MLP neurons of a small language model. Each row is named by its layer, matrix (up: input weights; down: output weights) and neuron, and shows model dimensions 0-159. Each number is 500 + 50 x the weight over its row's rms, rounded and kept within 0 to 999. Numbers have three digits each.
After each neuron's rows, "fires on" lists the tokens most often at its 100 highest values on Wikipedia text that the model never trained on.

L11.up493:556504440532545493483506477548512487403457389536455523489497503467475530494567353524408508449491437523552517544487496525524508490478400559536517425490524462418497539582529479579549462527491510444568551449509541504511452503469566464566522419492414521525486496420511414501476452527517512438436588460458471622473457398506493478539517555583435471563506578421482501528560489447609552456495481462476448472514512636530485604523428537474528550579534423474560453528518517431487517444610482
L11.down493:518476579494473535477389516511430457479477554501480542420489523532578532413525475456480526471520453528532497481547531346497525561471508474478478518533455469460407551506547541474418544536519493551538387523398617581470542401493534416494483539492495455501465562418548537514519508582526569489507532448468483551488456509391463537583610448484468521633535523456526557472499511546450430528479492483393524484485475535501511487439406505365484472488490529538407504435423556563509482473477558
fires on: "an ", "h", "b", "H", "of ", "|"

L6.up489:439543500494556525498468415521486514516474497485484527452502484559574502471496428470537471461504388597502522638531538423460443499496481548548418445441452484418393595467527466367478484530511434559517459403534495528438551482468439590487558470533500554506538523511537502509510446506560546554479402477531573533553498466356472448513578492386467478521500529377494511553520473520571570565507515418571398522498495593487552477510496434542524507472483455454486545488458502583495495415505517
L6.down489:517510511550404573564569570547464509521469514479477508489467472455558444489538597488526470402492558522524504496532463496492511465462520555416544552497452461567388505418526448541489588484515362496462384528464470553441535556475508524480428624445509440555415530522421594458470532471541524445505435451465412540469508548578546554420458484553504573448466562413517440533569478475537536459546529465440503437556566473508533525489431516461488585574543510500460474446492541556544465457609546
fires on: "g", "ag", "c", "\" ", "ed "

L6.up384:494453421540461464506434478473454500587501496540468499559488521510457544413621512563480485578522486503466461506467517430459409429592456482506468522462484547487512459591444420454507481544503390512495479436521426534525587501557459601432515473402554457524493523486455518514449545434621481414564495493554489398440507519530615494474540531424492484427484494531506510461567517452495507488530467490463515586534522397547364537525524575459396469508573479459585494525515465476566446573453554
L6.down384:588485459478461392553405462459467454531467405468524466503490423549507442441459488523445408557480500526457467520472506459455508501539439469530397519654431591629503509517498529493538496506518441516523450505504459580436468572439429482558450545465469382537549524564475474587504525505546496580482469488485552506556553508436476542471443518566470516520468469468560523564447450511525468481513487493585551583487459567596460532518499605474536465497598507570508387585502452559493508554476442
fires on: "for ", "during ", "on ", "After ", "–"

L7.up522:519405539515536422429494456470552548437468589455523443470401526459467542486466552452463542489484516534417569475499479444534452501564507464561442519442470483543527475479415462444432468603470482511545524573608540408494563547439548432420474420484539545472507511478458558445574430471505520471585619642561519561566432457532510396479592458472436501534471487560519493511526488497469514503560498506541425508450460478479488449511567486565547554408454462544464517473480535487550444447496608
L7.down522:495414529482537496541509415584567395521435565419549495487466467454575594581466585622485469506577475547568445443540450458562530480399530466560492534510505548472493478534452548521558476508507462438529477454471446521519521471511434480526593454494458460435504478627536468523401496523532516438552448499552555534433474392495424545507476490488449496377510456582439366492537515566487500561513443481491443554458425462515471500585546541528486470433521465551447436475509518474535510505588506
fires on: "over", "sur", "open", "Gen", "dist", "ed"

L3.up5:439538402534480520490614509437459505424530553521369581459507446505459566455504505471474506496424503481537534506537520576428549419505521539490455507433484495458478521478562602462439531490511507444565412558474530542440450490469549451460535525421408502529479495567503487479484500549456455538528465543470526484421479425463448499463539502394373391596575436524531507460490468576606503478455432491460434467482439408551486478453485489473457539446595464482507599506507534479414393509466489
L3.down5:491454520469570451462503476564488419472412329544437518559450443622577526520542452478521524468553457591570495446510468544480513504487538433467570442514428557508577557432527555589571490487455477472490563438497499447549440518526542477516582589523532530518508551567455497547542492514551481522451491523528490473478504628540575604438466495485461429503492544470442555502434514461613593473464512526534555527431485497482378489473509513489601511449496436509416548463465571538502465556499469
fires on: "af", "M", "em", "con", "ul", "New "

L11.up563:437567496475555465482639484527497526462489499586420471530449401486526468461541461424518495489486513570501449548451457493509481425573516404428560426594497551523480428501662552504483388462470533527528522462440488523570455471510481574446530468514487435585436482498514458538525415539505566550449467504468396518468500590475472489541442479560522447538502532517489570508465515609551559515486450460519442461464481421518453551461512434494451577560548467442603553495527474495484483406528596
L11.down563:443449506555433464514533427541498562504461491504551534398502550510477504497465518513573553512531389493471431540580503517366545513479589501577471460442448428465496513500508527627443610517403473471521544530526449493585569526445484508497476537477482522570527565512525519386489561428435492509597485419493456452457455477446464518456395459507513607388521521526595535496476465479511523495462463469519472570567475516488512492493381496493473468470508439509429492497467517524514413423558631
fires on: "I", "S", "Al"

L8.up108:520516477498530505462522389501513572499527545541500516505541470518568503424608453502531498494498504480459350519644496463493499376517482458475545448535581391479516454577510503500403458512587533483525503562474513596608465387507371493463485477484473516506466484486430600587451464502513449558525463461475430518589574555545547485592498470522510466482584450432539557491497567546557503587517518587538484392550509510485438469520500459467588538511505482510520467509577467517477489472471526
L8.down108:444448424422407577421442483603495548437573503499449471491521506549499413489554474537556527462486545488520531417476514477519592459469437421462561531490555406491487537511476460506477514501527440572509603523564492482460423451483447539446530553467413535508457505604524580621417538494448478579474470522527450429470507521455547502573464362428551488545460504553535518414555567443507508481595455573526515498521507454528459498530484542486527463530571456512384453499528519413549524485425532
fires on: "S"

L3.up143:530522493390465490407500494573534399473412434503511516518564517519552524456528549559586538622426546349508479517496498466507448482469528537613494450507545391527439480424448419528482448538510512458502489496526505496453513555520495593437487464550639509568491469572450528416554492543430542483529486485453485440543516531519502414440525527501505446504485475451484561439476505530494528499469510496508454567569472503472579558461377419599442466508455534516574523541453456426512486486600444
L3.down143:610522478535522430434439497516389579533478484494478473394460502490482553529472548539496428431539463456494506467352537409418576570513512505452443488449425480494501503519525507445464550486490538558434526516447540435517542498439490477598582486534568510479535477456578530519474517524521498396468479446498480456479534490524501571505611503517526568388502587602421499424464379430539493415547614465502558534514449507504483453546487472543572449555494505452506449466574473485466470449537431
fires on: "| ", "ti", ": ", "ri", "ali"

L3.up39:393503514590381478468477516524427471467499547548533439488531513481472483514476537567515480550482554525476530465475353524498513496617522493434486473542537534513535425556567485568474534520529530498586427542458499522468542572436577546448449474562446500438597484471412574429535498516474500535467518521463561447623539510541455410458523513449453586480595558557498521498460516450514564512602423620492580430545537453456464540499503512467540496457504444418495572458434543503546535565428504
L3.down39:538522585536576562463539467552617465473501432462559552426474531523535611510458511461525474525422570568466546516479469505462558603434461551560530578556563503454491534436552419523504495520509531533568555381476451510496454457501452525597486445432482533501474503532429392457474374503584497417454465469502527482448587545510584518543482465509549472436496523391478479489422443568417498420447468488474496493474440523517442491481557505584571565472490555484543425515569498572522485530514536
fires on: "en", "il", "ep", "n", "School"

L7.up228:479528395516473498462542445545544479536442395514435553429527491499463516456501532473468416469468460526572566442546492499502484426432531545465623471450501526477497481444490411494462552492492459371494501552538484573520438439480473433547534500445475586414537581507523491463458488481505509561524506667486543503522510541475544541475503552581496573405548411552499554488517396472456479513404478489496445489501520501445449406424508514519510506465509496567451562435507463448480362512459633
L7.down228:582472560547468518531484518493424490459555595490497542525442482507539512455521486511509570475574548439467464444466479567600465507610569436548516568529493552591450509493518456594510506576495574562527489452523522490532506462530522506479588495478576486443554561545401488464557488531560589525469447517540428447472503430427568537459525501569530451583516505480577471470445513477535553441431518499536541584570446591525462543486518503444613371398561594558541501533517483516473507449569590
fires on: "C", "N", "W", "Cl", "F", "Fre"

L4.up483:499470514593377447501549460585409518498509446502429541440569459552517531542481457485429486485349563537478400474530512409470516408500548473554572497468433490529447554461487508501443512511550450576490434506483414555538477444482499612513563490470521572492593487378522484443411518483568496485443566458494523553496519573540515505538475465513442472517444546548498509465565535488518521457535576520467524420496428454551549573474455555566489418436543484573570546458468423535453588532457508
L4.down483:573462449580599573494394500454511521447405450475557509467407553468541532493484490587547443437544505530502485494403577521521343510459516535530490387523439482488505485433519370474547518554510542520399544502501477447579529573467485499451500493475602429533600526490530514457478450451566479596510489558493526471402464478550537525497491489465457538528492509511536541475416495415493409556478505507484587576438496423513489483495489433490469517419485534537392521509457600527471506532450490
fires on: "all", "193", "on ", "on", "along ", "success"

L9.up569:503514534617507507548467477587547482547432442477559602596499572456600481507534490506635465493574541457574522526469549565558453442457526512505533476475544555477503428478561561459475375560506506417471504588515450534464537518578588495537539528491523545566498501513480560453563539440479589441429547491533492443481466492422514567541551603408539494516434439533516508489522549552435534521563496457573440417566541534503556520523402530487478496509482457486555563512531568412474570488490561
L9.down569:523463648623535545449492543532650542517509519517516519424539465437445461518483575435510472488534465558508564528472521453564512518540476495564426542492487535506522547476525498562587453528472498468545459512529561527559554475431496443507484527503480468506525462522478505494468514481546475445480539545388556433567555511488473517598468559552603561481457566425475472528479488481445590537522535517464580599438446492593520483611551403514551448532447631467508462519547525588432573503433499
fires on: "- ", " ", "I ", "Th", "don", "do"

L6.up51:487605482500464460580562582560431480491485545484497556525458493468472574398439511435418541510531584438488476488561508509384556497530570499510450462507473478526518543530494590480467474543525502486467633471492545510501520480467421431506448545480530420419539437511484486575447376534531470458516580536566564485534516469440437364530481468468472522524578537415496542568491548454531520531502519432452429540515500514378536456487496603486431408460448518513523406486422475502426482552558477
L6.down51:428488468414465504511460551456455382473491454447410511587472524458471418442540596523502520491517568441512403483597415541500478554480504501601471517525546514421526508532570499474519480515461499360423461518432543422422424515541557466446563501485515552464501422556493514569478370468451485541515579516432528515451455549426536496539523449502569433576393520495562564436492443514467485515495492532510512419556484525449557491435475564424476491433530543558526555468518525414461501501555454
fires on: ", ", "to "

L10.up18:386463472505463462509466408465458474546470506563529486563541426406440516543463408468462476459453510589506529565377598563493470487420437450527513455522505556406480531540442564513451455499507522468549506516565547496525590594493555419436513564534513475555487537447532461435498424499594534468445542579428505528463505391480413458507501481505472500413498483464526606485456388608435566473460534499550479524558486565489584456503551516567532512425545497511474432435528483485493495552516466
L10.down18:513514537413407473438452531490524443467457481553477476518397473433557500559499561503356424447482493500540494477486509478496487500397502456448431451471471573566487463453511427479515423538527568562425488427549493537513405487482502436562510436504617503490526533499506492553617480485490583497447439436456421582502496501529453603535492395532527446492473477414455513457519532490402506466539517488433534513523402515549573485442492517430476503465489511476620451496492479414361534512445500
fires on: "h", "w", "wi", "bo", "I"

L6.up139:476512475496550467428528445453392525523515584427490579467507490607490577572462446625470470529422563456502449483561507471547576461613522544422581508485492372547522540459525492430498539552528519574427410478522456534547482407550534470499465514415454596450476430510448460499417461531494540506514551531473497492502549452499460575534548532460489431507450487371508542505460500537479521580553505480470598462562515533478507503494457552557513484527490492473519436470399477529606423466430557
L6.down139:506575405515471486424519557436604519513508566475480524507412551522533586604502466515580521462507582543506497509552526531498496415528563609461557541485542533463425570476491501480534486537522515505515535460520395456500549508432535473498487520496583534494510532598536465469477531548430511473477462478568421556515446562552564532507449594521555476477508433483445478406519556519488490457418528421494466572561527449466456520581567485501594421534429372515458535564468622407495476582452535
fires on: "K", "sup", "ext", "trav", "k", "form"

L7.up618:533531548520508524462534501511530381575497469528525585501505508531369484486526460555380447513513448458438531624488430465456528483465510525521474533479549499546556474552482457471555480502515485464473471441469414525563482450470556579538519433422554472432539383505493609505461464423473525464511490533470656558402481477521529496474432479543460410456600493523514520521438533496518547541444486553593515483511406547504507526569513530475446473458520555582507554496529470483408470599387434
L7.down618:511472622458402552549499528497555444545495556559488515455547629591437586551574529502492455472510576575483491559455485420440533519525514531545537613547453479525533391579490503455531461526515535443497436524449489478455454515450562473477546545425477518523433477483599494479472460537472508487497547542472525532543524496420432454460522434447455477606497590440554443596478497526605403531545441478520651543458547559511509466537465434493431502481461454500469453572427474508505503512532523
fires on: ", ", "late ", "that ", "tra", "ended "

L10.up135:437551464468524530520498512456417412605448560512450536422582399524494490503555432468494516438470560433554483524477544522469501421534485497497383478549435508487534621510503411474444560486367439486519449391510453586387466464500530578464526524395450543480517552585507473427500444564520524415489498466461523421597505544548426515578540479467526492464505508458565457430526446483439488552554501470554504451526562458501579482495523510467461467510470533441457556432453518516548479579481549
L10.down135:452423511540490443460453454532563505553449465400545467549508542531528492429514602524403476510524416459530446444549462643452534454529540538394554483465458609493434432428438380539506468477518450496532483475476469512554553463496536491539408514444462521552516492561594476444471503503507432470497407522514502531533542600443527440520467488457484441461543530616368543544457467454507497513440580495446547576472500416533474506517486534510455550553510464607558439468548477504536446516537466
fires on: "uk", "ag", "-", "h", "g", "of "

L10.up568:523499504571436396517546522505472498438539495587538417437536469464568441569507643539463507549480465533491558532447566464481517469541480542559591577435520499458565465494560442525487486492620533552458530628564525450494567450538474583524534555466528387519586427380445478508506521509538502415490457519466434464555485512505592427467488533500512572517576451548546473559503455490485516464548457436499508460449480551527395502460385498501486466554465461433510574452500481456583503514466547
L10.down568:415518531529515519533582481389542508522495466501558462455467481539511469530456484555396472470511531593405519538599467593468477460502480643450494427466512447496572426440533478487503463518583476472524477411488565457564460476546546544487507493532536508419450486477429595572445535505502443511503535565484451487477527543489551491492465475432384469542589445449518504503603470467566452589471417444429555515549517497438437481501555531408479447432540559481517481529465436480645451455497525
fires on: "Bow", "air", "ow", "children", "John", "re"

L9.up380:525330456531500396434453481435478543447507514464438595483580505501425535535606437556483495493419508486521559494482555510470393468468418484527524508550422560480469529511559436477361556567560501554543508457513451479454525527517496483522513458476458470580513395425499501424519481499480434498513487494499478529479432491468419431540471553523483505485467558558491444516566451509525500492510543507566457430484392522448598502550486497498508498461643435533484491444509461409560524581588566
L9.down380:454519497520557491552438498387511557569492522512536515552553444487487526520590585522484533450444474560531488590550495495521524605540512435435628608578561512430495573492549515458481550475554444461392493552480497520411490463520429521525430483493479500498526558568476530526542446442536429491466569402533477527513474513545641526456535440517453605452609533538521455507535550530473585443538572491545488466525433446523548495508580457477547524488457525443522493405464520579531553599508467
fires on: "H", "in", "on", "all", "w", "h"

L6.up95:608395524468607466551475510478480491596531489419532494495535464456471616434481521599579536529468538462608467457512499554522500486496560478530572385464502526575573546574568464490547488614595522529483551501518576525445526522458583525582365371500525425491505538526455467525454485473562529554442540484519548520509570488502494487540495446507502567568488491493469496464542460492478491533492538460483546462559469533534481494531507415585475433452497520562438468396428502470477471410422522
L6.down95:604384535392559506508515525452493543502495504449527438479428518519477551435431458408535512448398544539546511470536497479520514583482540504469495497483496513481521511454528559471479436443553545438506460606484460629448483512504560469606425546492535525537486499461489471513421491486434405635520564511501482546445503587454556476465454406483543493654489482465492509566472458488456463539486572512488490571484428524573585418440455553485546500446524436596572520531457522505433508463554477
fires on: "sl", ", ", "), ", "buil", ")"

L6.up375:488568562539534558508416537427523548529445577546632615589427541361501543473488503516495482502486530451420454521472560447505446414505446578513518499495487451462571460515449491457518554465437507527527430446514513471456626504459500493451512471475535459439441449542444521476533507433495501500544528577399485466565473400429469497587513469487567455466417470493511484481524479548335496514426513457385519547484504484447542547425586467473561495511502409530465466468554545481520532527505480
L6.down375:477441503489522499446492447521501465394619582547514452543481516460617488511520509532435472400463448563483455511599519435522538463456519484483524536484472385512582433398519458491520477492491391470473537435571552560437565543498490499481421508445451542497523447494568543506556428429495556593554549483423500540547540470431490483572480433421477457491519472486517468480482469468534493485409542549443497425392419547534530435541605498494519481503428580427495505504588484583498515599555489
fires on: "u", "id", "adi", "ri", "ig", "omin"

L8.up471:486461533440561428498496445555389439461500500579436497459525484499515473485522500442510507440530483567547468480475453596440467510548502512459494491428444454417509529427594507492502449463536516498470547560500488569459497392547493483553520539437453500642391537520550511488432513498540450545613522525432459550480509486559478490508473396518529387599534456418413541406482521551461405516542542563551493497476463460475514530569485528529510519474438547583519475486490488638408487387513538
L8.down471:543458505506504494502555438466539541523585397505441458498635489437495511542534530533546529577465422527488574486546524575488586496567468443471554383460463479527539511563470469508519440489518584457549508435578581479513563523480514624466508399550450461413551502523503539540454491516484625571519496517490548426550558557520590501458468433528455554409515542559602516601530488435464503555422497562518513501468464552456466544547461444511524456543578482506521521467420460527451398464493541
fires on: "I", "F", "S", "Y", "C", "em"

L4.up382:605521497592573415604411470624636423578495577487467469474524452444500474483519530442584468509507566516505404512538610468517521424523519519598444447497530541492453487521571534508499473509480498499477504510607523526534466441502500461490511481456594593447506558430461529476522573543521523411511474480496487404515570433482531455586496448406419486557551466558435543493557494540577516460471464428457547457516500441505545549500493503498543471519512459445542536504570457487446557448402529
L4.down382:509424563583560470520463541559489494513494469552386525528567532492442495482473492533478525474519463546444450487464454555559474479449515471434535442445526555513543419454586602430436573439514540489466594503495522570536564511525508438494551513418477441520431442445426521445420467539507428455519482463518562517461575536519433541524533355532498470485378549427561519591486585521530481580539453531471460541513533511486446564506539482365575512506510508472593392498526402517515553497464478
fires on: ". ", "- "

L6.up40:451605542554502509500521519502583542534501481448437569477589533531512565502461507515429504476509613536543528468469454499445477435519577414499470481439498525417564494504586488563500517460444618489478397560441422511514508479444571424526495555494476583544595495474509418491539520528461495477466565495419511461512532444467503494485434518467545428490500415470521448457471470463532458510496409489564495414527482478468391524467518478618466473512671540517451521418413505496598418437511474
L6.down40:457547452560461440440506447452516514521520535405522565500550507544480528416550424460455437505586504433440508516521514372448553459469539468639430510422562548582528439483585564504558477505459475477485463491533472556475436509537558503616571562479480577483633461489584463558517479526554485539496510475550567567560466454456407471434439478544541456483491469414512556604469468595501517454434487505480422495468518469509387527431502539456557467494539514581554483546544532500503520461498519
fires on: "pro", "em", "tr", "M", "and "

L3.up419:480548566452572433477531515501519452560515513517486588491523444406420489513578546483427582461452508406451438507501434457465592491515598452538514392500457513540504546485569548491530487494486587487495467489466425552481497534564421517514500546466566540489570529498486535513422436434585484547455571527478524410500493480506499531509500522457528362471585483579489509504530496670537551440443522529530511458544448474524473523584538498480477446530461518400525576436520426460438373449436472
L3.down419:438471498543421513592466573448517616498423444517476455520524535479410487545480515484531502510499506565459514504453412619400501471534443482476498592528476453414559501487490504563513563486539367587502483450545465485493412568557422497471521500519512568519505483499635520445499445547492502523413428472492478484548508535572522453398491499496531548458487418474512434498443552515549600510456391597462514519520485423481484454562459590460445526557541449498471535522481487456485470560420609
fires on: "E", "M", "I", "ti", "Al", "U"

L8.up480:429443375562493439458475481509482544558448554535415558546489523463433573481495544574526453455454501442488495496497484573458434416519533551424537440431489486589483519493485591595473583385464520419466460468601478587548459516566565469426465494505528570489581450533547546526609461464496522496503488547447444519501467499459570568539521582563473517510384487461487476563523546483547417558491515509486517512459441520488477438459534558467489576447588491503500549469514473646453453537488532
L8.down480:519481457490543425482549539489472442458443553467485484475478506446529441517499459484548505569500546513414491454518543630574470466520506550554540600444446434503474556460462576418514578506548410560533573452446474443493462553477473540457610476492426524507487528566537604483527446500519367564500438490571531408569481493549526547489476600451479465484515440543457494374489562520575479403511538516437570535519546502569491449526526543456517442424462611465466444556514484462470407483452467
fires on: "B", "W", "C", "b", "M", "F"

L8.up431:559491570427479458412504515401572397414500573456464519547441500529532481455470533572481533542493488581510433505464506422502477405497483580440516484481439485482485635510488491471474483502496519565497487516483478557572518435495510535575453458441432543568534551496509387550517500531504440457406482530500561444533485452415650432631516429476445460530499560464544585508407531437567537511591502485493500455436521502536476507402461512478447504583551535533504448515471505558566496476563549
L8.down431:508487437453458422442440571450460430535555424512559463536554534478514555520467397501532407544549463432472512512467542454458434463432498613424476508480513551567520433470444409469448465556437429525457503511543380450545594482443516448510466512459466392455469501479391462413514499500485539452452442539458450481514499430516501546490546478573448482493475463515510499544537493533550542398541473420435539396542449431513493553512558557516599537548382473470528497562522483407447468455533498
fires on: "k", "sk", "K", "em", "f"

L7.up613:466576510440552498382488431503476518495420598467577461528434460550479473500477466446503484595496512518458435470506487450610507423505506376550574525468440504530468467553482495462440422451559548536446544466450477483487524508522534558455473545524543658556419458483548485507552533470523531454588568550519552442501507491527530520525521457557449468594507466567550480396522513486455427588478530470522543571449493545393434488451467524575486553455564486441488479526403457426595426506465514
L7.down613:476565509466534461510478489598453452496616433484417504492499481497549506478589520554520511479447532542459442474575430414391500485513528454478624558506483523390445515516421431440445597474516472533452562468474487510520574513493460507475446542594442498574473542508476430540562436459472515589486584566504493531482460452469576512572505605480419580462530487514493498506543545534621555601519434514467479463397491528560492513547483543424520467521499512420548466445554520543504464505470619
fires on: "ex", "sup", "par", "ext", "func", "fr"

L6.up212:502506474484479478528483504518495521490415589430490530591536478545462539435552518450422467547468515512542430529555477488439515609525477485479460497538476514501422470534503483523521465469506496459421480481411528482488456504513518594564442570462508488474478472590423554492328494457539490470553512492495496481453520483419405437615476377513446410512545470507566546484475544460484573475480653521491524515613452461444515558491594514455552533536464548524630456461526462522578556585556532
L6.down212:428554491475456442588466501467504419508546530587427481490523545556469437521420541496440478420472530416566500516558429459440502490548505434508388568579523556526395559413481459494490486440485481561467550477442423528506405547442500525500499444442441411525585430610493534565528482569525500451473536486507463521450487585562515525496419491507539501498492518482493515499494418509520434567576508438515513512419479545431516456407491546468354623517548482499422536513516586510520531448481531
fires on: ", ", ". ", "US "

L3.up110:505520529486545542546516546467509519485541553483398501396478458604510379613583497626468504501524456506493518483487556538535506562444419512543556554495531431528465449421448446426487375533512460495532491558508498500571419406531369500514527553504456458460520439450496596453476456547465472452472525532546525476516648456456475475413499582426483492493531414428521457574511471428547421523525446458573515569523499516483455576480462473546431551518449551521492505464583488503502506511515466
L3.down110:485457376464466510512429584388525448451460525473475522483486489542437435472594405508539471531438485525455579502472489555468553503596397500509532607472503440522580497608487542440569466556565559519499539512435488358515470559493497499497564519501518535422538518583480448584579427608491447510550524411487553485477545481497511481497427483554529528476518555500611539425439489479489505517509503517499527527335557514481517434506458463474487521471472519516562507492471481522445406587533519
fires on: "air", "and", "end", "ow", "ph"

L9.up552:495511526508367485473497496516467410448504426571506508568497432554411469468481531591482464435659508433527401509536491500415468515467522543454478506403492505510520564549467529463460448536527478445467515497461462553498461439499550494468531495463554536509505397542513546435431490482432402492508521486401605406443446491427525446544403490478595506516571494514516469568509473498421542567559468437496481523491434585425455471433613585481488461508465500537497500492445521500545423548493401
L9.down552:509502387493455470487445510502484421486517420520493483552491552583476501492509535515463513505589495529518494521481534528540475444446501494570439624479473544487434476535467508547485525508430486374535499524439520570511290450460572560618516487512553493426581458526516521530484463497498430507457493558456533466537506543413486566389497449562473456527592553438493522480421438562512597446476457503477528553488429549475462454476500496403473398521509480566547522459444461422518419459579493
fires on: ", ", "th ", "5 ", "3 "

L8.up223:450448571463501487554509523475462455462470470503402444513549562565458507431536533494514447544423459518507517483460433486425562572588456474525431448505438588477477552556571572487481480579446416477539505486468551473501401449386507506452480501515446494525516471536453525503428453439457514522498481601420504528427470545439449488557490451387442496443578586405494534561509558502427554594589575454487498494519452541569487532533433500494461617491525500592481434514501445469474449490608555
L8.down223:452584447521477503465490471475458449449498401493488496594478534483459551502515534559527455494527478465451547373580447525489421524481526489592490572528597417495594472505480439396512457560528572478460552534445511506474391463431443534551553576503508425489556532619572438492565481537548520496582528518530448564579528558507489553434577462511509562551475545574544540400560460479465424448551514451525461473555524519471523430509535449460463449512595504479532550478436570584540481527570457
fires on: ", ", "After ", "Following ", "continued ", "During ", "While "

L9.up414:497499480528504504474468453542503464486453500524412542551472541506452446523541448477418466473454546447515473548532598517410573515418524455440390574458489494499514545505543535530501408628513547433500485522423441581474441459474456491449517496483534505504473434535463447464413365509423486449503567475427596539461470468496422334528393470438565544574559504522467511509518544498457509569457479419502428491492534608500581451506561493543462514480501577449523502523473445553461478572558549
L9.down414:424583612482533511533587508460430442459524539449432526628468604577486534457519468512505518444465566519485413450511582496536529502537538572559506571474458463517493509514451579563488499489491565460451539483474444464512460418532447507567514427481495518433533442544572532524450442495458452510461535560440463460571448504472515532529559527510451424555525504467515528527420371577510468507510452510512417476530425512534502568405510456479473418488468476556459444610463473508497575419457350
fires on: ", ", "which ", "s"

L9.up274:538521538553489512415489383561453544497523545570543492373476489521524452465544504474452504381502497454553536504396482426519445495487470496561531547488433454595470443503435504475532504568517521384511497586552505539507513414481506581549554569461422541543495491544491541449499529541502427465438439489475491577542536476461507465478600418497578523460595584485531540499364540557511392507589513560532495415499454472536502531487472479505482537523521547446436398493523435432542457576445546
L9.down274:382525444481440531538473476533506460545457485523465466574554538521468553571501522557489515524560529575475524564502495538469498443484487417541604543457536503473497548531466488509455508464484443489442570495378548536383489482596610510426543441523491487503491572576467459540445531504396487543534512383573502490506532519503627441477506441527474555455432501444458518624595541447486496611515450519459503483436430402555544546433451512479460466497499500508515600454495584504501529497455602
fires on: "s", "h", "c", "air", "or", "ach"

L4.up468:521503457528493511435511522564619501525489442540485435503464513477466531408611409564522483480520423413570571506524535468609504529461521453454530401436528509479436508569529412413541544497470497461425421481503498465432410575484538502486454446581484526472512455535465363508475497543526553543487622475501533515515557515532542502491472459557449431479457557428477535454527536545465571534574481580482572469519611555517495507481529527455465454421524411482551583513457508398451478495524404
L4.down468:507506588459507493477477539558526527456480395434469478524583514499453514540522502482474397515454472469476508468515600444411525507480357478493470521475615568544539469518543501520470492590441451533527566655427402496459449514517559544498546440523468531558542476526491441530489496535499427467469456435520472481487521543558546472462574540466413450456460510470480591600531518595465504575403513537459544539539462485429501508470532481496529481487564493522425508607463528670526575530493457
fires on: "Am", "dep", "at", "aut", "att"

L6.up419:485536479507420559451503440564479526455487549429594591494391545567430471369485442511468470534459473435495428425502488591511544434509469515478467510542505518530483523426457481489466427525535534532519430503538473421432444459455491531437548431589508367440583485465403465449554546492566448479491544521559438480530533512444549524494448499512438536474489464502498532493461519572536578510545487481498590452537484495427483413416496601502504468504398501455499592395547546467397485449463531
L6.down419:561497485422495462536503554381511524493533400469489492516532468476590574495456430509570486493428465550435553496636518569542547543507472480450508574470337482444510465496483445503457577502555467513447517471457511491561459644508504478387501556489476460431374550524550511507562471595518439582473530496516536537531478528568525576561439436490492567562418584487521508457519469485484498477371501533476509475499540521582485504521479464452567486534506552497495404472569506537520494519495401
fires on: "N", "n", "an", "am", "en", "ich"

L11.up623:442425457482458549493510500436473503470517546522555495437541458482523512349501509460554453487446541612503645490483525468459604407493510388521479531488509487515606540389550457523506504544472595455516574577574476538587507481433446431419476419520475439456488471444521428454489500443479500473515505513472467456507587548485508392533539487485549484424543436430494514494506492576501458493529458468429493456541472492517401546571449503445457450594555441545483526387553481500498523453547545
L11.down623:506543496472551455606581545494524440501540523516463432560465410558487511538565485394513488489605455491408579532523481372499518418500496557593474636483447544496503520493523478562473507447485490544541459463404577431501494542509530514453420533485514500504484463574575556457462505524465453541506497489480445542513488469495529585477501481532576505493518470427484479523496551435560580538475389492502533526511414500551461646477505562576520595426394423511480469428508514454564580570490505
fires on: "6", "0", "In", "in", "r", "4"

L4.up412:461512536463623567541573477556528548576524459500444557483455444485447541469505480518494493482563412401417426500434460578438510502459446599480453493514498571548553575544486433508418451559633520426513495495373486526555487532427486530481432478480520593500436500513412512447463460463564485455497482440522418536457382468515504452554512507520467474434507531606500534544501583551440524534497502540521579484509556495515505421552568449433520618503569581522520539504522482496562485441515515
L4.down412:558537464482423485583469520432427542485584531534486401592488538464429400527467478452544562553445465511543427488554478471518597475439532497542561517541521463512503608513499480443493488344399457511496467519546493535453496397565527460505620514460571513438434440453443473489430615483523511444485447590430522481499535577541496551445472485494546507582480440445478413463449497484518441531430456450475445515486504458488543610445445542461533501541536506438490467482475520447530578573494512
fires on: "-", "and ", ", ", "/ "